Weights of a small GPT-style language model, trained from scratch on English Wikipedia.
Training: 449M tokens, 13712 steps.
MLP neurons of a small language model. Each row is named by its layer, matrix (gate and up: input weights) and neuron, and shows model dimensions 0-159. Each number is 128 + 32 x the weight over its row's rms, rounded and kept within 0 to 255. Numbers have three digits each. A neuron's up and down rows have the sign that makes its largest values positive.
A block is one neuron, or neurons of one layer that tend to fire together. After each block is what it responds to, as a language model described it from the Wikipedia text at the highest values.

L5.gate803:164148124143120179150115106155123154141146124149186162122067117118165089125132148152166153154098143138101160169119109112091163235147109122134142082134207156117148154157104093161126096141078023144129147128126150129134145178130141103085120160124142149065151079194107136117117161133104112162161164132071115095182112155098171110159125169118098114101093122147129154061078101084163115056139083181131129099151135148161078109122171124123135163022101071092153216118169145156110136150161170
L5.up803:136123173169124113118078143125157171186103144125032148119135114093102135110175124073103093105116130126191150110121134100122148187131129148191146124113113205073158143139145148078153111095157107164220125140145124134133177122099134115127121127129141142149168069154130153123093120145171107201112138120056133093095129133083080167172178176128119130112122109139078156143119112126163073130108139076140187185158120112134109115230134129100145151079099157152111137136121095161129110115137135
Description: East Asian name pieces, years

L2.gate34:189225121152144111111147109088096144133124088097138116184113189105115129104156156091154159037143135135113130153169141100101143124143219161090101114167195128172104077119134141105139156163090060103098146094141165133114135111092131087115140079096201113158197084147126122177136071149118108117097108161099135134186171140118150170123172114101146166106087098097105130116191110136167109172146118167089127125169129063084137115102180139096091127120139080151128137136139119157107119085119154
L2.up34:100118139136091172175146113074134118155145141147091132187169074140109149115075137144150054133103155150107116054178147108145177148171135158073137131092095171087125122135180113154107088127102143092152065077120096142076155132097137106125147234115085165135114160074142121076152070129124148173143134128086135091170150119101135116111077095167103143124103080134117129165105117153114141127094139137143132197094100137154125145145136124078121141164147122206099161128083139074073131141191147
L2.gate58:135141122152086110087188195123121153103095109099179082148144135219139146129196141113133094107092135092095085136135150092101130148075129108129105122122136122161156114184173136159142140152129148157157147077117159109184119171172124153200133149095119155151127159111116128120106095153126050040166179136168135151138139063142105182111048084124086138134146150109079101105120075166118178132078149146099119196112141153159176181144125109179106140138140074128130111143151187085090107145127121
L2.up58:155066091158076072136115138130146095123119133100109129146146094160104150129152129170111128084072142176138138100140109141104133148140160161090135146091179131129098142198168119114125139136163148134141103091099168112134117095065098122208063121117113115114148211194051145097109150043173129121122120197128129093049108123124157151092132124147076109140089134143136096120164167108148128133128148115062166150115183130093134135106130139123102173102183077144107116124092142098129148114146171
L2.gate664:148131090159144136143158114167095125108174137146097139131155182166154115178111111148149117132139147141137141116124139114148149127165154127157106139130164128153154053130071154189168172106101092117066183046159093088171123084128087133125135142168182126108201152164140160084115105151160133086178149120142139105074065074152151120160113107133148168099119136071078164088179158148203103197142075159116108123159132063118118089076119107150158118110108136115118101140134132117090062105109123
L2.up664:112134130130126119159185118108120188143138135129206147145108113110123149134162129145105137163075079067174170109192130100163136166128128100153149117091038176108163090174168116126095095096122155143140117195119133108132173037168067103183154109110146121101132132067178099122129137133098122087162124097159135110111169072188160128119129087082149147103103120127061185140098081100161094166104157100086108129104181176093112107126196122130102170114114127129045067164122140163138083118168091
L2.gate797:137105064121126121087148087132139126153075148128115112125116142137175146128127211080106104128138138115141114205128200090140107123149107158169127149116165149126066114142148112137151140123133129135112090053210128116107140120187131076169092165179090124076151137158147070152118086161124139130112157207114114186177135079174219118137122097149174117167146086175081114104133154190107135185103074114173103153187157125174136103135106146179165132106084129109112139111139090171129172134141161
L2.up797:111051095117104114102135077139135130128139192131145057120115137132149132133104073167097100144165053169082119135113100091089161166138144137177086126114074172138129070164183086105129181116174098168166134120101159149136128089105088105146114165156096170122126157171154152181153088094163138106157128120094135133120151136133136179096106077149130221169170152166115068157178115163113179118132136145123143124137127039093149161057120108154078092087147109135163147106054108137114100119067190
Description: Mid-word pieces; route prepositions

L5.gate223:108150107123157166164146161122124097122100186095145160122128178115104121164108151114161090080124082158132132145149103122153087137163151169089078124168150157168116193173083164110134122099129100140102106129168138127188129098132117115100138201119182138100172075126090125133098182139172141076143063150103092074114140137204136137079113129100148160086087120143044104140138127082141102100146101062175131105179112147139166125153138119173088115075120097079126078110185150105128119145135122
L5.up223:125105187123111079208111142098131149054108134152138123124084162121115124077088151133066094159166082103145174069109099109123167104157149135068107102177116145096120154153074080091141151193098108127152066114112124087118138126189052132129054117140146081136122143153186141092133053116141108097140132107116130096121093138076078156132125163158101167118234178149109148082162089068162127101145105075157086133161112189038084155145127106196109109109130121051102191146174136083192151086147103
Description: Second piece after capital letter

L2.gate227:100128080117149160111081129093146147178191112136153111121132108140086106155118087120093093159068123162149112187096121090143160098048156129155126089122113163144105113166151170113126112164106094131148169200142133162114119125118050141107079141218097138125076135151132146186161142164154102130146147153093155164184080127108106181186153146166161078125125123174110196123097076129160103129112177118122194122152085107119123086137078081113063130096119128077107147071132122114167111162109126
L2.up227:154131144120111158159098140187155109167121169168118188156135163092138112112157149080197017162098134121150197126157114106118168172152128112198091217141117085102106127134159108149164082146139088130082085115116147122132067075118171121096120109101152114133154105173138178131132148029130133132080137115122156118112148050056136129159079086137120149185131100143138113093136076069096117125171111131153115102097073064165093140105204116098121106135179156135110142167124146170149115085139141
L2.gate464:101147159132163157152147127078117061154115149142142114091123101130139124172169131097152115126077146115130154159117115146149180131075126145090107155147138168114131146154129085121103196189082118142091099146112141126172099161128152069115082137078087154115179088142056139145164176116140140158166156142153153143078118213147157198130088165187129113127123137108128109109132139187123126141108149179104140130134146194066126109145158171125170155077106137090160138161105069144130114130165137
L2.up464:105111092111138106211126127185153130167098125087107104124199128075086159152112102104124193078114101137156192130109130123134162147116123120112098122157117096078198062104167118086099036164141084098119100141083135142120180057127156115090174083144115133117084139150104093142092100133071106071128087138100127146081108105174158146145169161075126103086094132098145163183100135156051139155139137125158104139128154186143101130109132043101160141168136116193101068130108165159093145164104129
L2.gate618:126159106153121141171113118164161170047108170076091134126121119136139105178169066149132105155123094134139123144126087150149150117120207091139157132141185162124145137123145162154131110165138179156121183148192111092094082080116151099145136157081131146119178154156158180089143148100075121092148100155121115157122140110108123099162101111078104115132171139149123179178178140094102132145132120125167168231145110068131118091095137114143097161147122047135089191118159117167070149117140112
L2.up618:209127130131114199168070159141151160161085165096100158186175149145175072124110128070119121186141116100131139089165133109149172120145165124123123204137104104127086202109133160157134116123117104149152108110102130150127184098146161119118133142112070123137101179081152131108142153106122127133072132169138111104165119086137063100146130138119116133118064103138098124169090131182128106099102110128131122147103139084100151155116162154101124159155067077129158173079099139137147166107113124
L2.gate642:141133147133131128117108086138081161163120165156082170158167082113133096201122082122099136153082128165083110158183080077140192147135102075172158170107145146170121124076153070176185114116129102158114130112151076135143116098148127142119163123154162108099174134132180192083101145091134160086103147133187198104134200109133145114108147095139135123168093132108151144137113067154153111182152128151146168113134126086152081110134114128106161158178106066119115184145136124108142180125147128
L2.up642:130108106172182116091089149180089090174085044095117167171097140142061095144150120095115084120075141139061215099137133147135167126129069107130131093142121110089091133132117134139111097081160119153164205134115142076095140130096093152077097100156112146102143140212150118112125107154089138149124130113166139085142159083141096153109102109077108152139109112112146137119159092182124094187067118132207193144126123112162142175165154119128156114127101152049130161188144133125128075109095164
Description: Romanized Chinese names, numeric commas